config = dict(
    n_head=3,
    n_kv_head=1,
    head_dim=128,
    d_mlp=1024,
    norm='rmsnorm',
    norm_eps=1e-06,
    rope_fraction=1.0,
    attn_scale=0.0884,
    init='normal',
    init_std_down=0.0,
    lr=0.00118,
    decay_shape='sqrt',
    final_lr_fraction=0.1,
    seq_len=768,
    dataset='wikipedia_en',
)
MLP neurons of a small language model. Each row is named by its layer, matrix (gate and up: input weights; down: output weights) and neuron, and shows model dimensions 80-335. Each number is 128 + 24 x the weight over its row's rms, rounded and kept within 0 to 255. Numbers have three digits each. A neuron's up and down rows have the sign that makes its largest values positive.
After each neuron's rows, "fires in" lists the words (lower case) most often at its 100 highest values on Wikipedia text that the model never trained on.

L6.gate677:126131130153133138132169106111117123120096118140135156064134115117117110102115168150127104152116146108123173181107124158129124127142126159153133085123128146113169121124143151160185112116151120105104095128134123144118166115139121116175097141141153167114120096155149180099154136155126096105146175103113169189106119125116121093150129129120129144156144108134147113166124150151130173141122141145116171131090111123142135152138097170109122187178150052125155075099111141102152107119147127169099107122121133119097142139116096124141094144112113108115128153106152155094118119119135149109080123135141177161145129090083146142104079126179145113117110125105138114141099134147151110069110159200118131169132122142124107145101130125161123158110138120144157148160115145132121130139180138
L6.up677:126128137137125119157134124149114140145136135115130133125149121090131119140123158124160145161124135085151127177111132139070116123122111121083155111141070115137130140155126135103099105143141136138125153125159137148116151119081121087099113124122150118191122141144112161125141132095162104116092138113126137154134086094100155106121117088109121115168099103137116140116166132138136124155137145096132118090062127120119106127130124152123116136154122102078138096113134127110203087121143094125096097125108126147104129162107139161107139121115121113138082098108136177111150114134164131142120111130102161124112111108132118143101134114145125114132093118104118104089088115163111131075077147163136116153122130101130068147135094154137124162109147089154116139072153075107136116141129105
L6.down677:131142116110158129148156104131127109141088088075126168132118071107159127117129163151158138122117160135126139134111153149137120145134084110164171131139125133115129170144120145162150115116146099112142131097148084149098153106096161132139131124114165165145082122125138125136180140127133120127116134106151122124145134092155137106161131143079124112145115104102130128092133119169186130121142165106156134148114158101091102137157104146109136127164164117081110125161103126121162131144129148090132139159074098109130136097191123130143043141101120142052140140142133194128160138097149159155103119109113102129112105092122146115135143118155134144108124155130126125124053122168118122141110142141107108115178113135119145169160146114097123128148157087100159156103084138117116113120147092
fires in: "to", "not", "would", "t", "should"

L2.gate985:111132137124115130146166127103139120154122147165112142124132115122167113112096143108109100097137168143101130169130144103122118110078140112134165153128125140133104124120166123085157117153119154114124104154143148142144136128124124150123112096124144160157146132136082141111150093134111112122122114127101122136117127110138181090180125157100134104142134105125136114116085160122158120119112130168173117110109128108130107142100089128123079098118118121140127155190120156130144176120180085142141128148127099143121131099135133139115132111090164097130108119134158120131087158122128102106115133173075145123178154112106097144098116121159088058123052119130148148136162139092115103103166119110108066114174104133160116122155111118103131112136132162109115150153129143123109133125140149
L2.up985:132128149114110141145151131116137110126168168125137151146104120131150090138096181140100123122144120200119130150103140123112140109145134121133139169094152165109113110118166134128090134155138141154122105128142134135156135123138132149110120096115132109151123112140136162112197094153131135117132160132096146113083118124143151128164101148062146146137125138119091135132110134158128152141113108157188107117085100106109107126105053118134106136128157108129171149158136127128139145167156109120135137160095116147119147110118085139134141125108141141130120126157172105168081140135090127135096121132113126114164159109138115138095132135136144122152114106107179140131158093140105094134165101092108069112139108139102119131121083134146120092102118178126124135087137133099126154117152180
L2.down985:136134119178092145099126167128118108142157166133145097122126070103135112137136164133115108131134119129113120128125152095136155085129117147144150154127136132116073127108097118144130148121149119116085150100110125115115144150197110116167115136099139108129136123158200122156150115137123088152132145089096122141109166087138153087147154199099122118158179118158132141150106123160147092143101137112173115099146110122142144118105131093115093127129119123120144134141129100114145142158131113098089165118147101143160162072145092156110164161140137105114144128132124090154088167128164118150089136151121125114142151132192108102120131126111111121121140096127093165112131113123140096111116166097128118098160103155131147173121151114133108115140124121098120123121080149096131173131129141
fires in: "party", "election", "population", "vote", "elections", "votes"

L2.gate520:121119122182127133154144130190140111119131120133117108115127148111209072090157139155104140122086168147120156124152134144130141125118110143118154136097143154145125139141171108151142160122173127103125152137113132173152121137154144102154095138096129139125164108164151143138140109127148114123117105118147168106089136111137128133106109122144114168111129096162143103101115119094145070132150167101137160147110128105158143110155111133141176115068138074119112118156166108148121146184146134143096143134121120145141152121113114119166137130178148112112127113125110127154092101109140142128132113173116123128100137113096096140120089105086132133121088117155128138103125145150095128114154118130140117172154098156128105161151120152135089193132175150099099117116095132163140132117159111
L2.up520:153134130124173138148146112157109120117149154102130140104118091092153137154146170137102133107101164146108138093115093105111101123122129105090090154126135150150119190106162105147131131159148138110141126154110125148119117120122110100125127117157160115146103132155106124149136171199148109138128099120161113139120119157111130125083090106122098178156124151175157125122118113128157078107147162166117131153145115145134116156201143119132137122116146132119146101129161104146133119158150157160080102126136139101141138086135136112152095145150127110154097103126143115178085127092096146130123116148151129161139191088124081151114134140179098100160123190101104124136154098156106159124085112139153142106142095146121112158119131135130115156130117151102131123137108123106107147086131124
L2.down520:138085131132170092097122116143130156147111128114079183116124120120156116161176107137138126128129155165125115133122109100146132146140143138136136127107130146117129145112137110162168127108125115179174120121127149129116145106179126127135115156157156175184094113067113139169135159134185097127096095161156136141140166109118154141130143099153088147162109143139167112095101138110145124119090169101114120135137130150095120179143137125128138201130098111142119118131128134166153128152137163130126096150138086154150149136135129074131090105131119153145081132162146135141119146098127165117137144134102168102124164097119098112093128107165129160138142187149130151087144153173076138151095121166143148144096113155115126109121171108130142151132144126068151124171085109103097136094099139
fires in: "until", "from", "to", "22", "31"

L6.gate867:154140150155140122138145142110141120165123139145126138127130147159122125117138107167126055105119068119126108139074109146119091105148158133121142146115093104109156097137193106140146137125150124075128154092151121148138128142155127101147080140131167116128131139136137157135120124136163096118101149120097104176099146138154123088093133172111110191150140112091099184135108141153138090155111105144126127114110157127114145123169131161137137151135117110108118110106145121131165092131156124132144150119148150116145151161134151126090140138123110144102132119150144137117123074184160077141130116128109174145128116140126103124116111138161105129117096139112113106126090160148161186097139141145058151150141144144110148145091136122063121161117130126154147130083148163123123163163210127
L6.up867:109138161134148128164108162171132144166162142085078111129180131065131135110126139108168121142133133163150122131096110131110102107139155116114102100129145142124126159130142110121131115146120121110126157110096142109109141085123142125146117124094153093099130103140124126144130107162141098156113129120136114098107128130108110046138136147071130185151167131181143137127133146112101121091165139120098142149103129156136166126147147164113074158113093148154131099124123156100146141126124137145087128122109158120119137148130183146128153119102167104073137123116123116123120120138130150177115121117116142111135158120128077126115120162166142120121143115108159142158167118153109098072127123171125127110145152120128107094120128122101102125104143125097128081105126156103197090144194121
L6.down867:125087095136162124072098138132097148155170108089109136101134117123124118119097151121138172111105099119073110159104123155140165141160125094108130152128145161096112137124099126134126111150154162147153106125183115161152161131142123157121132115178139145067122149107146134110126142133105123173115140163107159167122113069153178140164108116151066133115136147115157132107134115136129106066155157135138118127130142164132099155128107111104128155121150155072112122085132108156169103125153090124087190092122135150144123115144131118091152084139136118108109106129107155141139116132144103170155131141081143114124120110126152092082158102135137132169106156089112126124117090154097143162114125175167107106114070116141131114140127120152152089110133094115140111089111152134124110150142093
fires in: "to", "they", "children"

L2.gate668:154123140096121103106076107113115149129112135150133132136163175157144138135130079156139125110096126127165115185142134106156093109121150126116108128140110077134152148126178152120120137132138128080076168113111131138131123145151129144138104079099149088204113143151130143130127135118094117084093141121148129122106151151132131098112135101122115153172110136158131137095101112102158143129168154123116101066110144091076137142120098128167111103133082093158127135176108108130149140143161129170119133163119102131081155123152160130177139136109152137130112139144119173131124140160154102130143153108086077156158112083134121161134162131155150107148093079122112153125123133120104121155170146127148121128145151131082130145121117144103109119124108164122113162127156135120132107137137124
L2.up668:149130122105110131127141126089152160119147132106128150131096105087133122099099091147119120128127117097149114144142111144142133093127164147157142149146150146124139100132129110131146122135109178141155123109105158106149128127136119050127082115124106132145112130114102073126085151138092125117169131129165095105120107190123094092138078126142117103123180132131135135129152128138089146147131118135121159096141152110155141102125160128152140119117131152113130114127105152110155145074122088159115143117143137137071108119078116119135089120116129105121106147148124136134088137114113191140101068136168137115130144131153142121112131110143108133134113077147174141105109100158129097109155120101150133152141096120055103105117128150158146111105173107083153118159158129121081093119116108
L2.down668:186067142118083123119108144100133138126128168131105175110138149137147112136157123125168152129125141121138119120129131132168154120099127097080123133127152100119185177131152177155160137152143138152124142139114156126128106151144103128160126110108172153156175084177111137139133118103117107129081125161144137103111151175126112109135127131122151113126143178130156126111091131131181104165133124109093113094128139121174167199107151123150136116146133130123158109168136107109154128108097135150109154135152159152109127111145150158149109186121120158141093133137100170104090104135135154161098132098108071177113112126127095116120129102123140117146088083161138076141165130111120127125113123111136101133112081168114141162132177179152137120117150105142132137132130131135088128151069116
fires in: "election", "part", "elections", "party", "results", "hold"

L2.gate676:126138130143198126195126126107094133124167140119137106143138092139097130123166150139113145153134154126087140080114151100099104124099158109082108138144117158145125123171139125121100104100124129120126150097088126155169124160108129131094180151173127119102109074115133112110120105141111129108167090150145130105077115165141163133098146164138129159135120149151104115132136077138129132110157150147112167112116112100094156175119122123096163117149152106109121166182160129112101105117103067165147155127075122113094122149130133104138090134122156146128127111129077148105130085129116120106161127171137144151132138161090135134103168085122107128064114135115153158097116169127095118130135134138165145165123144146159166066164139125169117155114152120132142151125160103126136113170118111
L2.up676:150136111132146155133107152143086169106164135139165127123112117114133184107121134133119148109142132156122159087125178149110093142156125163118093165128120137153146081089115126118156127121150108127110100154085117197159169092101096142131109107165095108132077157106161152107143098114113113133157122134136113086093146105174116131097142135129141118147173103113113138098145100132089154181106083142123130156110119142123140111153145136169130118130068140130103093120149150147187149186065126126129158125114125147113140128141138103109078133143135149109132122194132143108141097117106123136180131140120131120159145120107131113141169138075121096090117113089138127092115182131125162130086130085172142089094123102163142100168129114142133150150113110143112117118171159147131159136155145
L2.down676:099137119133102115150158130124156143112136086123142142156179093073116108128113110131111128146131159081169112123098094123142111131140165102122102155111155124162154135128156096123179102155136138169103147138127127122136151156169071147130094131166123123084151133144135143098133091119150132152164120153092150129073096104139187156167091126121122143093109165120163075151131115113172114175098131132124153092144134159129155155138125142134137129125182083142103152064118098151140123118093100093117146112124116099130150119132182137124104134111164133106123117115107100138110140109113141155122128113148151155117118141126086078135106143155118141134149119108122133132162110114159128119142125132109134116081116101112123157124102166151100188136142154123134099174155138124121108060158120
fires in: "the", "they"

L2.gate940:111191125083104106094157126145158104108129114125089089163116123134122122127121103134140134104161128140139140157149113131161127096109113166131116124131152138110104168136100125067136149120097146137171143139143150139126157169125121141126125170127101156173146132132154086146115102108149127082143141075150118122064144120140132112158100102161166141163119126104164138118103092150114095116150091110189156107106161099150113174099106168146129142134141118160118097127116122126137152115138103159134133123121147094140127101113089115167140139115118082119121115160150148163133093143118077078083188124096148118125103133121143129122131115146094142133111128142108142141133141160167125123096121124143149138121137116132124162165085147172132137099147132130122146098138152123076146133133126
L2.up940:127122117155141106126120080125120108080123132128135102130139135141130130115137130152102146086155128132120128148110146116142097094151124161110119130123112091130113141115116114145153152120142130161108131126129121145169129170121134102119111173112116147146107130105117104123129122132112116142093159114162157153132163113114122150145097120191140145143141083160162148102120110098093128108157105099116120094127137131151135104147131109130127117109118126114166169117160113094149135114113095155130128162107123158092147125137095157156092134122172070152121132137141121167132123172130101184099146161153134133130106107134122137127137124104116118111120102098123084138113114176087132151160165123177141123137122152115169140113138157167139130125174148126083167084140169146093113068157152
L2.down940:106137140146168114124136135133146104134125128150088122067120107153112138149151173122117102100088135116136099159155124137126117117119127136097093123115166122166137150150105125127167105122159104175159128115102141151116128124108123141120130131149116138128140110105136076089136107110120140116124113105149142117115157161189055106099097117135122114171117139130149119101136133158141093120172104150168153133092134108150141152158135152130143123122113147113187082113082147127114102071126081111137166141122155114131059117130112115109169137168127126108080146123099123187152144123130121150137165133111129147124110103160109117069129125165109126083082100138115133142106117130124140126140126112105154168114123120146130149137135169143124132131166137138119155117124142137069116111123139
fires in: "election", "events", "elections", "12", "event"

L2.gate303:068089172120124146165147152099120120104114105096170125165163188141131102115106140079146131159126113143127151075123111125144119123138110109129108148112128129114115113125131145096140146158166169152092151105103120158124134139152122099140095142108144107096126104124142105116125124120086146127132114083121151081146115118105170081150084162130151155141088138106123104090092122129118099130159122122142159134105083172140130121117142072129124127177135135168110130098144127086137123133121096159189134123133112109069133123096160152143096134142086132114116104119143150115120130121075124103161151131102169100108099105104168173133122099155138119147116075114075127177143136174158111128135166155162127161137152101154143122138139095133134148160116152126105115094146144170100144121136130
L2.up303:088093152143169169112086123118123131088130117129157113110127157168127141139117129097155114135136161118129133109125101156130122150114131104154108108135101154121145143146102154139121097142112144134132140114108133178121119126140154097125114130132091103104168106140143099141179086123081093118121123103094143056103142138130153115120138147129131159130126104112106128103111096122133131141100127137138156095083111166091111113129179123181118109162115140147134115125131144078137105140094104115140121116103137154100118104144132147149101116159111124077114138122123133144090108110129151101146152155135119120110090109122151158100169092142159150104138076136111115136122171161106122105096125147130139149138108123078134143124143126157141152156136170129091123119161133124052083122112078
L2.down303:096101134120130124140149175162151090125127090146166081103137144107154137110078089117106128119150148123103142116121119123155139116162111135123112133118121159126132110111129160139131156131145161162107107091115132125142135150128123145117120154107125126099147084106168144156128104122152126109162154149157131118096155082127162126175130188105138146151114133140108156114115122133129104131124123146155100149117135108142122114150125105114159112166128119090096128160120102149142126159099138128152104142091093111114165151174158148160135163143121139132102110140106116121120146131097096100148181109119110170135141164115154126117090171164131136129096119078083143154140076151125109143128145136179131132155164103181100112123111104118129103145124126118145066176137136155084112089156109
fires in: "the"